From a checkpoint of a small transformer trained on Wikipedia.
Size: 10 layers, width 320, MLP 640 SwiGLU, 15.5M parameters.
MLP neurons of a small language model. Each row is named by its layer, matrix (gate and up: input weights; down: output weights) and neuron, and shows model dimensions 0-95. Each number is 200 + 30 x the weight over its row's rms, rounded and kept within 0 to 999. A neuron's up and down rows have the sign that makes its largest values positive.
Before each neuron's rows, "fires in" lists the words (lower case) most often at its 100 highest values on Wikipedia text that the model never trained on; "fires before" lists the tokens most often just after its 100 highest values on Wikipedia text that the model never trained on. A number after a token or word is its count.

fires in: "3" 19, "7" 17, "6" 17, "8" 14, "1" 13, "0" 7
fires before: "%" 36, " |" 22, " in" 11, " m" 8, "×" 4
L4.gate613,168,191,226,218,169,190,220,223,200,198,200,153,257,184,186,199,213,211,212,185,189,285,209,152,156,193,200,190,259,213,206,203,163,111,224,200,173,189,232,207,202,196,202,252,205,161,190,203,218,223,192,233,200,182,184,223,230,162,188,251,197,182,148,249,232,202,169,204,248,190,192,192,210,165,200,181,208,232,237,150,149,239,229,217,229,230,187,227,234,170,139,180,174,178,207,166
L4.up613,244,160,185,223,199,171,212,241,281,184,116,160,228,168,209,204,212,171,206,206,194,234,225,227,224,183,211,135,191,198,173,183,194,208,241,216,193,212,174,199,181,246,183,214,225,172,183,226,161,236,193,205,152,208,187,175,231,193,199,214,244,150,189,222,237,255,155,215,223,197,153,198,216,186,241,164,234,236,174,196,217,254,208,204,208,179,193,217,111,182,200,226,133,226,268,185
L4.down613,207,151,207,221,177,268,253,210,194,202,183,218,194,203,188,229,225,259,259,175,201,206,174,204,198,170,169,175,196,139,204,198,214,213,205,212,251,241,214,183,178,168,244,171,168,242,145,172,221,182,179,212,199,201,214,229,241,230,229,236,230,183,217,195,270,171,168,161,248,194,133,185,196,189,197,179,217,170,224,201,231,202,174,261,210,182,179,175,194,228,155,172,207,200,228,183

fires in: "m" 69
fires before: " (" 27, "/" 12, " |" 11, ")" 9, "ad" 6
L2.gate216,150,196,251,240,205,158,266,231,180,238,167,162,201,221,192,228,179,190,220,213,200,209,206,191,261,185,186,233,170,235,223,233,200,130,221,190,239,199,252,186,239,189,194,175,229,145,180,178,180,196,207,191,240,147,200,190,207,230,246,210,203,240,231,161,212,207,199,226,205,166,216,229,217,221,226,212,200,184,228,146,239,159,200,144,247,203,189,185,205,221,171,108,203,204,168,199
L2.up216,193,192,209,201,275,188,209,223,238,211,233,227,217,272,190,177,248,152,182,184,199,248,207,230,192,270,260,227,192,220,194,179,171,219,188,222,217,196,183,268,150,210,183,178,246,206,218,150,208,268,236,216,207,176,191,231,198,226,184,204,196,190,200,209,189,188,214,177,222,157,204,163,194,236,157,224,189,180,177,187,186,250,185,190,195,188,199,186,171,249,254,214,165,209,224,164
L2.down216,187,201,223,170,188,197,212,184,231,211,203,192,151,183,225,228,225,136,142,166,193,227,188,179,216,173,199,186,172,174,208,214,303,181,223,214,244,197,209,221,193,184,186,176,225,194,201,211,252,214,242,191,172,192,178,247,166,191,191,202,235,225,210,173,192,197,218,200,240,220,192,195,214,193,214,228,193,161,167,216,190,237,167,197,245,195,217,235,160,239,285,174,217,160,177,143

fires in: "during" 56, "record" 10, "who" 8, "games" 6, "concannon" 4, "indoor" 4
fires before: " the" 23, " this" 7, " his" 7, " a" 5, "ann" 4, "oor" 4
L2.gate537,221,244,225,167,239,199,180,181,158,220,197,196,223,157,143,218,220,198,199,197,175,195,182,182,269,224,185,169,215,208,189,193,190,185,168,193,175,183,179,209,226,182,186,244,205,169,176,269,142,127,196,229,223,206,222,175,182,177,168,190,168,207,175,252,219,148,198,212,260,190,207,207,190,211,257,198,193,174,229,155,155,206,215,252,182,214,268,223,183,225,185,210,249,250,142,216
L2.up537,221,194,211,229,196,225,207,259,212,206,145,244,176,158,192,222,189,228,227,269,211,239,165,163,185,241,177,238,245,174,154,166,252,180,172,300,225,183,184,216,230,207,180,223,252,189,207,205,183,228,222,196,169,233,178,202,195,205,220,183,233,224,150,214,219,170,191,195,225,178,230,210,224,189,248,234,233,243,207,171,232,180,224,206,157,124,211,185,221,201,198,219,196,218,177,219
L2.down537,172,166,194,193,213,175,208,217,238,242,208,230,280,167,246,198,145,273,228,209,219,202,186,184,229,196,171,190,193,183,206,199,178,191,205,219,223,165,207,201,217,203,200,204,225,271,204,231,176,193,153,207,184,192,181,165,180,167,212,178,204,139,219,223,200,226,180,248,199,159,194,222,222,262,252,243,182,204,160,182,217,247,211,211,180,191,215,225,145,165,241,163,222,177,234,256

fires in: "6" 67, "5" 17, "4" 10, "7" 5
fires before: " |" 37, ";" 17, "." 13, "," 10, "–" 8, "-" 6
L2.gate540,177,178,200,165,188,167,261,180,221,181,186,203,227,205,186,188,225,172,150,192,213,172,187,188,221,210,148,231,225,250,248,219,213,204,191,219,208,165,205,261,234,190,220,225,202,205,211,225,123,187,243,199,200,190,231,156,254,162,229,142,178,214,209,159,235,164,215,227,206,161,218,175,200,191,192,180,218,257,238,221,211,162,196,261,251,223,189,167,135,237,202,164,212,223,223,247
L2.up540,207,158,246,210,219,170,186,237,243,199,168,159,200,227,172,151,223,208,211,180,228,162,208,149,193,191,174,189,210,203,194,221,208,198,210,201,192,243,193,220,203,208,198,161,200,169,230,205,162,164,187,202,218,177,240,157,228,165,201,220,197,203,186,197,239,195,212,264,228,147,193,153,223,192,222,196,205,168,170,218,247,208,174,202,187,178,153,210,196,183,227,218,213,222,277,191
L2.down540,205,178,189,251,225,218,217,203,162,179,235,165,176,263,205,240,197,198,209,226,184,201,221,150,207,152,243,184,201,219,201,186,211,188,207,213,173,225,207,242,246,178,237,179,255,196,178,216,185,202,257,247,217,177,258,180,210,253,244,211,254,168,174,201,227,164,246,227,201,161,189,170,241,178,180,138,153,168,222,208,229,174,215,190,247,212,187,204,175,225,185,241,199,174,219,203

fires in: "8" 27, "6" 22, "9" 11, "7" 7, "sw8" 4
fires before: " |" 29, ")" 14, "." 13, "," 9, ":" 7, " March" 4
L4.gate539,165,172,224,185,185,190,180,218,197,203,202,196,153,184,187,190,118,224,205,172,215,177,189,150,229,182,245,154,220,218,225,206,145,126,236,166,171,196,242,223,187,167,171,178,157,195,193,232,227,240,209,203,187,147,193,182,182,224,205,231,231,204,146,242,170,232,177,159,227,203,178,186,169,224,200,204,172,213,218,267,264,146,207,210,206,210,198,229,198,197,198,207,207,153,203,163
L4.up539,147,221,187,197,225,225,195,193,233,206,227,189,188,171,173,248,189,264,191,174,216,189,199,216,209,171,233,194,134,250,246,199,160,193,218,196,231,200,221,185,201,182,173,264,108,192,182,194,187,170,210,221,212,191,137,225,191,255,172,215,211,245,195,180,157,207,102,160,173,223,170,216,137,174,170,194,217,163,135,212,166,124,169,188,242,237,184,172,181,216,228,182,231,274,192,183
L4.down539,195,171,190,172,291,235,149,240,164,207,210,151,209,206,187,211,225,194,172,193,196,200,226,176,192,204,172,172,177,270,208,177,176,219,219,115,224,201,221,186,241,162,163,224,172,217,240,173,218,200,157,223,203,177,159,205,205,158,248,155,203,221,205,182,220,145,171,205,250,204,180,222,188,223,219,195,182,233,237,235,190,146,252,205,185,171,212,205,199,177,164,181,207,250,229,243

fires in: "22" 28, "19" 25, "25" 25, "190" 4
fires before: " |" 28, "–" 15, "," 14, ";" 9, "0" 9
L2.gate560,177,211,173,161,229,239,134,189,271,173,234,161,180,180,206,213,164,191,108,197,195,173,184,219,219,221,183,177,209,174,200,164,185,207,203,193,212,236,216,225,171,158,198,233,203,231,221,157,217,180,211,217,208,163,201,275,152,219,207,174,230,197,219,159,184,209,205,170,215,163,200,125,155,194,200,166,189,215,208,213,197,213,149,231,168,257,169,216,227,229,220,232,201,190,184,214
L2.up560,192,209,213,209,215,175,200,225,214,171,191,220,231,191,229,210,204,178,233,216,204,177,200,175,209,217,202,251,195,207,232,242,215,199,229,195,199,192,236,268,215,192,195,234,277,167,232,226,248,222,160,249,188,233,229,213,186,185,172,186,181,208,229,242,185,209,224,210,215,203,230,207,195,159,254,243,173,226,184,181,230,197,194,215,160,162,230,152,227,162,177,227,203,242,234,193
L2.down560,208,176,199,201,225,198,247,206,232,172,227,189,194,255,236,214,210,202,254,178,196,176,204,189,256,214,228,271,226,193,249,228,165,149,224,189,157,198,231,215,237,162,203,197,237,201,233,213,321,209,287,240,171,259,263,220,204,232,185,171,169,205,216,250,157,177,215,209,175,209,207,182,192,173,177,190,210,187,198,195,249,241,208,251,163,194,240,143,226,234,224,185,179,182,203,176

fires in: "2010" 37, "2022" 22, "2021" 16, "2024" 7, "2011" 7
fires before: "," 27, " |" 22, "." 12, " –" 9, "\n\n" 4
L2.gate615,223,171,208,165,212,189,220,222,234,206,193,228,217,242,216,222,233,240,211,244,166,201,197,231,199,212,170,232,199,211,224,183,156,243,189,178,136,194,216,154,242,223,203,207,189,150,211,235,191,196,185,207,229,206,201,278,276,192,228,251,201,124,134,224,238,230,220,200,221,265,213,261,186,194,201,237,218,207,225,151,207,198,217,194,247,157,205,169,195,255,171,207,186,210,180,187
L2.up615,223,132,215,174,171,201,174,199,236,169,195,210,195,239,289,218,258,206,175,163,188,213,209,206,215,184,135,235,220,220,214,217,217,211,230,192,232,214,196,231,218,202,196,191,191,225,241,268,183,230,226,228,197,137,212,270,234,230,225,230,186,162,186,188,202,238,219,184,195,246,223,239,162,256,214,194,189,193,175,195,210,185,208,229,200,208,198,200,174,214,197,148,232,270,178,192
L2.down615,150,195,241,179,180,236,205,219,163,256,185,235,183,252,194,217,185,205,180,213,212,176,222,190,181,213,191,249,176,186,221,144,200,170,230,248,196,188,230,177,202,181,214,185,228,184,195,183,204,155,251,238,234,197,236,170,199,224,195,226,192,195,173,195,184,192,189,252,124,233,168,212,174,172,188,186,215,202,177,177,204,201,212,195,201,176,231,175,210,192,202,218,208,241,181,200

fires in: "united" 61, "giving" 7, "earned" 6, "gave" 5
fires before: " States" 48, " it" 4, " Kingdom" 4
L4.gate125,141,155,194,162,199,164,182,193,250,226,264,215,253,129,195,220,162,250,231,205,138,168,234,204,229,237,158,192,184,252,162,198,216,201,197,230,220,169,153,180,222,222,217,206,229,174,232,203,148,188,231,260,186,189,171,213,169,212,186,151,205,246,199,202,234,196,194,164,233,185,197,205,208,212,179,166,225,120,137,188,236,213,209,240,253,141,205,187,136,224,233,183,205,228,177,262
L4.up125,194,252,190,253,244,207,214,231,228,182,203,200,241,203,261,254,223,164,263,250,232,264,156,164,225,231,167,207,164,202,168,130,229,144,144,176,185,185,154,187,212,267,192,150,188,179,188,229,179,203,122,141,178,184,214,213,244,216,153,228,184,227,181,202,238,205,199,218,218,194,186,201,234,152,219,204,186,177,222,242,180,225,211,223,175,217,208,177,236,195,184,190,143,211,198,156
L4.down125,216,216,233,188,269,229,219,237,193,214,159,224,247,198,230,232,206,140,210,250,203,220,195,198,218,279,170,218,167,204,213,181,197,175,187,188,194,188,188,196,222,215,173,152,240,185,224,215,191,177,126,181,172,213,212,251,200,265,165,133,159,206,178,228,263,176,213,240,233,193,226,175,200,231,212,204,187,212,180,234,195,178,247,190,200,187,176,179,188,207,206,177,215,154,194,250

fires in: "known" 43, "wrote" 10, "derived" 6, "century" 4, "believed" 4
fires before: " as" 22, " to" 14, " for" 8, " by" 6, " the" 4, " from" 4
L2.gate415,166,212,183,160,164,213,174,211,220,220,210,239,188,194,260,216,180,192,245,185,218,183,245,203,170,280,177,205,251,243,229,172,167,185,200,213,235,221,196,208,187,196,221,241,221,194,200,187,170,159,213,177,223,247,258,174,184,188,189,195,164,207,166,243,191,185,176,265,179,161,197,162,235,214,194,224,202,240,244,222,224,245,129,173,274,180,200,192,238,214,196,193,219,285,213,245
L2.up415,190,197,209,201,239,233,190,213,159,165,197,198,209,192,161,170,173,252,206,195,186,186,193,173,208,252,184,224,214,215,203,179,172,234,171,258,177,177,200,181,145,176,173,226,220,224,177,194,180,184,159,160,240,196,192,200,165,194,147,216,169,160,172,181,203,210,205,225,180,199,196,173,184,121,189,165,212,235,158,228,193,201,196,190,204,166,148,187,175,210,198,216,199,203,197,241
L2.down415,154,242,212,217,153,234,173,245,139,241,198,140,218,231,174,235,201,185,185,218,186,224,195,226,203,165,229,227,194,210,187,230,124,186,183,177,170,234,187,251,210,178,228,218,233,205,206,173,214,161,249,208,268,208,218,232,225,227,174,188,214,181,221,202,163,208,193,264,242,244,190,224,186,155,191,174,224,206,162,241,212,183,196,222,202,158,160,150,189,246,244,208,203,197,247,174

fires in: "released" 14, "built" 10, "held" 9, "founded" 8, "opened" 7, "established" 7
fires before: " in" 28, " by" 16, " on" 9, " to" 4, "." 4, "," 4
L5.gate119,200,173,220,237,199,226,191,180,210,184,203,179,231,212,277,231,176,221,226,193,212,193,180,179,188,272,205,177,188,161,155,237,182,206,186,201,185,169,165,195,225,218,191,185,230,222,203,199,234,235,230,206,212,189,209,194,149,166,222,205,192,236,136,173,244,208,167,162,216,174,239,189,222,230,163,158,224,210,236,228,203,178,184,211,207,253,194,151,146,207,215,195,207,249,195,217
L5.up119,211,144,223,226,180,211,175,192,192,182,224,255,188,204,236,231,155,207,229,214,237,200,169,212,176,241,210,188,204,166,229,176,195,157,168,199,187,206,195,301,226,222,242,173,224,180,184,221,207,251,177,231,242,181,203,214,222,188,191,235,199,146,188,186,262,181,144,179,228,215,212,162,237,199,163,179,215,204,257,192,200,164,225,244,195,203,141,157,194,192,223,243,198,196,196,121
L5.down119,176,206,214,179,200,196,203,220,182,212,204,195,236,263,162,226,187,173,211,198,204,250,189,249,187,220,168,240,200,207,254,169,197,148,206,200,161,206,194,168,200,216,180,161,195,201,201,201,200,192,215,204,198,208,225,168,243,201,176,198,216,202,211,192,181,214,195,191,245,177,225,209,169,239,202,162,212,173,237,210,188,186,198,164,208,164,201,192,232,202,205,218,210,160,169,181

fires in: "built" 11, "founded" 9, "released" 9, "established" 8, "held" 7, "opened" 6
fires before: " in" 32, " by" 10, "." 10, " to" 9, " on" 8, "," 5
L5.gate347,204,211,183,201,153,227,214,220,212,182,199,167,223,191,263,199,155,218,222,197,167,139,138,174,151,196,209,204,193,224,175,199,212,170,180,227,120,281,192,225,183,190,187,214,192,195,215,212,234,186,197,201,253,192,221,145,214,201,223,186,153,146,201,160,182,237,200,223,218,271,210,212,236,217,191,169,146,211,202,176,208,223,151,194,193,272,195,182,221,229,220,213,206,209,185,213
L5.up347,209,204,194,236,213,257,252,187,227,129,161,167,220,197,218,213,214,150,236,213,214,184,240,192,155,196,151,216,198,202,203,251,198,214,249,167,142,194,199,200,191,213,250,169,227,166,214,222,193,196,223,214,181,228,212,142,212,206,216,186,194,164,128,199,250,156,229,177,179,228,196,191,225,205,194,181,173,215,183,228,220,200,174,199,223,212,198,152,182,243,203,206,210,186,222,199
L5.down347,152,239,189,221,212,159,143,203,173,178,177,186,167,198,175,168,185,153,204,233,213,239,187,218,151,150,182,200,209,252,233,225,135,219,223,194,196,144,171,222,218,149,183,187,212,205,224,174,196,279,232,212,180,186,167,160,214,179,182,206,209,202,165,207,218,143,210,218,251,218,236,191,234,231,188,124,189,192,199,248,228,226,188,192,177,152,177,180,163,215,270,185,203,178,140,211

fires in: "1920" 23, "2020" 22, "1940" 7, "1918" 6
fires before: " |" 25, ")" 13, "," 11, "." 11, "–" 10, ":" 4
L2.gate101,157,227,178,183,176,199,214,215,191,182,152,110,219,201,216,209,178,242,232,202,183,184,239,197,214,185,205,228,176,170,215,189,195,165,169,168,163,198,220,205,179,210,207,198,183,205,189,202,162,223,152,195,221,209,240,172,200,180,203,216,196,187,188,172,197,212,172,176,129,215,142,239,182,197,159,181,211,187,199,170,184,148,221,210,230,264,242,173,182,192,153,210,176,210,144,235
L2.up101,202,156,261,176,178,220,167,161,194,254,222,171,177,205,194,188,189,177,192,209,155,182,266,205,204,194,199,227,269,165,139,217,245,186,217,169,177,212,193,212,217,183,179,250,188,254,138,215,200,188,245,178,210,203,206,196,244,189,183,172,212,149,196,191,187,133,211,205,210,231,186,225,186,196,170,241,176,172,179,189,179,223,214,189,190,199,201,180,188,180,169,190,206,210,225,195
L2.down101,158,190,200,182,186,259,217,231,184,236,189,244,224,184,195,201,218,223,205,227,128,212,206,158,228,212,228,177,221,216,207,165,176,166,210,191,238,176,227,231,234,204,254,202,212,214,239,189,206,152,177,144,204,199,190,155,227,186,179,221,209,176,197,203,219,181,207,223,182,150,252,271,274,158,187,194,220,208,189,206,168,198,230,222,182,163,221,195,178,229,209,217,225,226,209,184

fires in: "of" 100
fires before: " the" 49, " his" 9, " its" 6
L5.gate468,148,216,168,148,216,168,173,121,183,261,207,225,182,262,191,173,229,187,148,194,209,217,199,219,190,191,165,221,201,192,175,257,209,189,247,146,190,205,179,163,218,237,190,228,238,163,235,228,206,220,180,212,199,232,224,232,165,158,240,191,213,204,214,228,244,175,254,177,217,176,233,143,202,147,224,201,191,258,145,204,202,262,172,160,154,249,240,174,189,185,235,221,155,146,209,179
L5.up468,192,259,219,204,136,162,205,211,137,193,263,237,252,213,164,176,199,212,168,197,156,177,158,173,220,193,240,147,203,220,182,215,221,173,198,182,164,181,190,247,204,150,238,211,226,233,182,173,191,213,192,234,233,213,201,149,194,196,218,160,168,218,286,230,181,185,227,203,206,155,197,190,87,154,236,207,244,219,183,174,209,239,215,231,166,177,206,204,201,198,233,200,236,215,202,198
L5.down468,192,185,205,212,197,185,217,221,111,218,172,238,227,228,225,171,226,251,214,194,211,212,181,186,180,211,198,152,199,201,192,195,199,97,249,202,195,213,183,180,189,218,120,221,241,278,222,213,198,164,148,229,214,197,196,194,206,150,202,208,224,239,259,189,227,180,190,144,232,183,128,169,225,188,157,185,221,179,179,245,210,160,252,210,197,174,244,224,186,202,192,195,224,209,238,197

fires in: "goodyear" 38, "high" 8, "land" 6, "landing" 4
fires before: "year" 38, " School" 6, "bow" 5, "ing" 4
L4.gate95,156,211,194,147,187,207,185,235,167,194,211,173,163,190,205,187,198,182,181,235,225,236,241,216,189,233,167,215,131,217,245,218,237,193,213,208,222,191,174,165,207,190,178,197,150,203,169,180,162,219,173,214,209,255,212,162,224,225,172,196,270,196,212,183,207,229,204,222,134,178,183,236,184,212,255,117,264,213,230,252,210,195,143,264,181,269,247,208,193,234,239,172,249,194,201,234
L4.up95,245,119,164,208,213,209,213,164,231,144,226,168,243,165,203,196,191,185,176,174,207,181,201,195,205,220,211,190,183,231,193,125,191,179,227,184,204,198,232,132,204,216,193,175,175,202,241,175,226,176,199,205,194,196,199,172,235,181,199,189,195,172,195,144,175,226,233,229,176,213,198,191,154,187,233,221,242,153,163,194,176,231,221,247,188,222,218,149,223,197,201,222,238,197,218,172
L4.down95,179,191,160,161,226,202,214,181,196,187,179,185,235,103,232,270,260,166,173,167,192,206,228,240,221,200,197,170,191,151,256,187,157,158,182,135,198,179,223,211,202,173,177,215,151,206,201,215,221,184,206,194,192,168,195,200,172,248,183,226,230,190,242,196,180,209,253,211,177,176,186,212,183,155,218,181,240,223,199,255,228,192,178,194,184,203,215,159,199,174,235,161,230,162,212,193

fires in: "served" 20, "known" 19, "who" 11, "remained" 9, "designated" 9, "serving" 6
fires before: " as" 28, " in" 9, " for" 7, " to" 5, " a" 4, " G" 4
L4.gate155,190,212,204,218,196,189,175,198,184,230,170,211,217,154,214,208,165,200,220,207,172,231,183,194,213,186,227,210,285,191,309,226,168,199,200,203,204,155,207,188,213,218,222,183,182,217,180,169,154,210,222,206,211,199,203,152,189,180,151,165,172,207,148,212,196,226,202,207,176,220,224,224,207,209,220,156,194,141,200,193,201,200,234,201,228,215,220,270,216,229,189,251,134,199,230,148
L4.up155,186,199,174,182,289,200,174,209,221,210,251,190,203,167,182,175,221,203,183,194,201,198,230,189,204,271,143,197,166,219,214,160,190,195,184,280,161,203,171,208,135,136,215,180,184,155,194,189,206,207,188,218,217,240,207,200,227,161,144,216,195,182,218,203,259,239,176,207,225,192,128,179,150,224,204,223,188,173,197,202,164,198,184,251,165,183,181,193,205,238,231,219,184,237,253,205
L4.down155,205,184,198,128,163,224,216,235,223,195,164,207,216,145,202,224,215,196,249,186,194,209,175,182,214,176,174,242,188,216,213,232,150,201,226,219,225,187,169,234,200,151,276,213,195,204,127,190,192,198,183,215,232,230,180,217,181,186,190,218,239,219,163,155,223,242,196,201,202,197,174,194,199,198,224,139,191,169,198,189,200,203,222,198,209,201,184,183,177,213,234,115,178,205,141,196

fires in: "united" 78, "country" 9
fires before: " States" 58, ":" 6, " |" 6, " Kingdom" 4, " the" 4
L2.gate483,187,167,180,177,193,207,200,216,174,219,184,215,215,132,226,268,145,139,231,172,168,209,195,163,240,207,150,270,166,264,208,209,190,163,252,179,245,216,207,241,266,205,190,185,212,248,199,218,197,207,238,228,206,148,235,183,218,254,191,196,196,205,212,224,207,250,132,227,213,193,167,136,198,206,218,189,197,171,195,241,169,227,188,213,216,266,251,214,245,218,187,199,208,216,220,200
L2.up483,165,209,229,157,158,189,259,239,229,213,219,234,208,157,233,211,158,242,177,204,209,172,192,205,185,199,207,192,157,188,153,180,226,218,186,231,226,228,210,216,262,193,171,181,232,231,212,212,297,226,217,205,139,200,195,211,177,177,198,226,202,236,218,198,200,258,183,330,215,200,192,201,192,174,240,223,190,245,251,208,172,244,179,202,203,224,223,216,207,224,192,224,209,237,190,232
L2.down483,175,225,184,194,167,174,147,239,212,195,188,170,241,183,196,222,165,195,190,221,216,224,238,184,208,158,191,193,246,202,177,207,216,178,192,181,176,173,209,195,237,174,165,183,217,217,234,219,232,209,162,208,215,218,219,261,204,219,213,205,127,215,228,188,193,210,141,240,215,210,216,197,225,249,215,239,174,261,251,181,160,188,230,175,253,181,230,188,234,191,203,229,224,232,165,242

fires in: "career" 35, "served" 25, "worked" 12, "serve" 9, "serving" 7, "serves" 5
fires before: " as" 29, "=" 18, " in" 9, " for" 4
L2.gate452,218,193,226,189,177,215,193,138,170,160,216,225,205,210,188,264,142,248,231,176,214,182,226,214,218,215,231,185,206,203,217,192,138,228,161,214,245,170,165,193,207,198,199,204,226,235,209,201,217,230,198,203,213,221,194,158,188,211,159,254,202,152,199,207,163,145,139,205,191,221,200,168,156,203,178,181,204,166,224,187,259,178,189,203,248,226,212,246,199,244,242,212,184,173,205,245
L2.up452,203,187,213,199,255,200,211,200,185,228,227,243,204,160,181,225,213,153,226,162,195,263,244,216,189,201,158,202,198,201,194,206,170,202,210,212,197,189,197,189,219,190,163,193,218,206,196,207,179,167,176,249,194,182,228,232,198,215,160,211,202,120,200,235,216,151,186,232,222,166,184,159,201,183,198,248,135,200,264,206,223,169,221,112,191,221,164,214,176,264,176,181,149,176,163,246
L2.down452,200,134,220,228,191,191,240,169,163,256,133,234,230,187,231,247,208,191,163,194,208,239,169,210,207,171,218,162,227,206,186,128,178,226,220,204,233,169,165,194,161,224,181,175,203,147,144,275,179,190,201,210,195,198,206,170,188,198,160,209,252,145,238,180,191,169,240,220,203,183,189,151,241,158,157,220,160,183,264,172,205,213,183,163,203,190,211,188,180,206,194,154,242,205,204,227

fires in: "m" 65, "gal" 4
fires before: " (" 28, "/" 12, ")" 11, " |" 9, "ad" 5
L2.gate544,139,191,251,175,187,175,182,211,208,231,192,145,225,164,194,211,191,212,183,208,196,205,175,115,222,210,218,228,176,183,245,225,196,128,173,274,194,175,236,207,184,192,220,185,202,183,178,186,222,189,203,133,190,188,191,147,195,199,185,259,176,207,187,164,193,269,214,216,226,180,198,190,226,180,168,178,264,219,206,223,200,276,180,210,169,205,194,205,241,207,195,184,193,235,242,186
L2.up544,221,222,193,161,182,174,206,196,152,186,224,212,210,210,178,163,224,173,231,200,250,193,252,178,220,181,207,200,204,139,215,170,176,201,217,159,211,193,211,182,208,252,198,170,225,189,247,233,124,259,180,236,240,139,221,139,194,166,162,218,206,181,204,189,196,151,223,162,175,224,217,213,197,200,175,231,226,198,205,262,234,179,208,242,212,185,167,199,210,221,196,272,250,173,196,203
L2.down544,190,204,182,254,159,195,243,182,174,223,187,201,214,236,221,166,191,185,175,174,213,251,203,213,203,165,124,170,158,185,176,193,250,226,221,202,209,183,191,201,232,174,169,159,176,154,207,163,209,201,150,198,183,141,155,157,165,120,190,183,226,228,188,198,161,190,216,234,193,234,233,181,191,200,203,182,156,174,175,230,177,133,141,232,145,198,203,190,184,217,199,209,196,208,246,192

fires in: "into" 38, "during" 27, "within" 24, "through" 4
fires before: " the" 37, " his" 7, " a" 7, " this" 5
L4.gate459,205,185,223,223,229,228,232,196,182,198,174,217,198,189,206,216,174,235,176,263,164,197,204,205,191,200,200,183,192,157,213,171,195,158,209,160,278,194,157,195,252,147,185,176,167,237,175,152,198,180,215,172,200,186,214,184,170,163,219,189,199,157,163,202,200,181,208,206,206,215,235,233,230,226,243,237,214,180,247,217,179,192,186,260,228,248,184,170,201,207,203,165,167,282,200,198
L4.up459,205,178,182,223,242,217,222,178,209,233,181,108,226,172,170,193,181,147,180,211,204,195,205,222,209,174,165,208,232,166,263,233,177,264,230,202,187,190,196,191,223,165,155,201,206,181,196,152,195,207,141,182,205,156,183,202,208,194,206,201,194,218,228,225,240,224,235,165,230,211,245,214,201,183,208,236,244,209,224,179,229,241,152,249,162,220,268,189,199,161,177,244,229,221,190,222
L4.down459,199,204,215,196,220,243,161,187,210,244,208,142,242,190,160,217,144,142,165,233,227,231,221,217,205,179,229,192,193,215,207,191,185,207,174,177,178,194,152,223,200,178,218,218,164,176,228,175,198,203,187,158,217,188,247,304,165,250,190,248,179,179,199,227,196,192,201,205,180,197,238,243,194,201,208,241,205,190,157,197,261,230,189,158,231,222,230,222,261,209,208,181,192,208,223,209

fires in: "mi" 29, "ft" 22, "km" 20, "cm" 9, "m" 5, "mice" 4
fires before: ")" 30, "^" 11, " (" 10, " |" 8, " to" 5, "ce" 4
L4.gate284,201,206,236,158,218,172,168,262,223,220,168,185,197,170,178,188,227,173,207,207,153,159,149,198,199,202,262,212,153,220,152,201,183,212,180,199,190,164,201,181,207,221,210,162,187,204,225,202,227,157,210,150,221,161,140,212,219,173,160,234,202,206,229,228,173,183,178,171,202,206,202,155,201,201,220,238,270,149,214,219,167,195,218,196,183,226,124,216,157,221,241,201,214,188,220,189
L4.up284,152,185,228,212,259,210,161,196,130,215,167,169,191,190,181,198,208,226,155,204,165,193,176,186,205,242,232,186,164,219,169,254,195,247,196,207,202,197,203,161,237,201,147,145,172,169,208,149,240,230,153,211,207,199,204,201,204,217,180,219,286,223,209,182,203,196,213,266,214,205,234,212,184,225,190,204,262,201,221,187,179,184,151,157,209,180,140,184,186,176,177,183,238,209,192,162
L4.down284,166,178,214,207,169,198,201,187,156,197,165,199,173,197,182,221,221,239,180,144,207,216,267,217,267,167,165,182,210,186,228,220,238,200,214,229,184,223,188,191,233,194,144,184,110,178,210,172,209,198,210,207,171,226,211,173,247,165,205,214,172,187,205,192,251,186,190,196,217,201,198,171,213,208,229,214,131,241,226,188,172,220,218,175,135,216,189,192,211,177,199,207,205,227,171,197

fires in: "as" 76
fires before: " a" 23, " the" 23, " its" 4
L5.gate443,181,219,205,181,228,179,185,180,275,148,177,194,214,195,234,186,195,229,236,198,200,165,169,237,167,216,230,212,206,183,199,220,206,178,251,226,186,214,152,206,184,203,225,216,207,205,183,216,148,176,204,214,149,229,200,148,275,167,159,213,175,233,165,151,194,143,235,206,218,218,214,183,218,150,176,205,259,231,230,222,211,247,145,156,242,200,194,219,227,191,199,220,111,200,195,185
L5.up443,240,194,170,146,156,153,228,118,192,153,224,176,128,199,174,143,192,184,238,193,233,246,250,233,227,228,253,162,149,249,197,179,219,221,243,217,222,196,218,271,232,232,138,194,178,201,188,195,210,210,208,219,214,175,180,209,217,196,230,255,190,186,157,252,213,223,122,150,143,227,218,182,179,204,189,183,259,180,223,196,237,216,217,214,174,220,219,174,239,165,161,164,229,233,220,167
L5.down443,203,183,222,204,169,198,211,160,218,158,211,161,176,229,197,249,167,229,208,213,202,169,212,244,175,190,180,183,243,182,199,216,240,227,214,253,212,167,206,238,186,177,126,206,178,211,151,178,238,199,160,228,221,193,171,217,235,121,194,204,206,205,206,229,226,216,153,232,201,228,188,223,215,230,169,188,243,156,223,243,255,234,218,241,173,148,230,163,213,201,216,276,161,180,198,146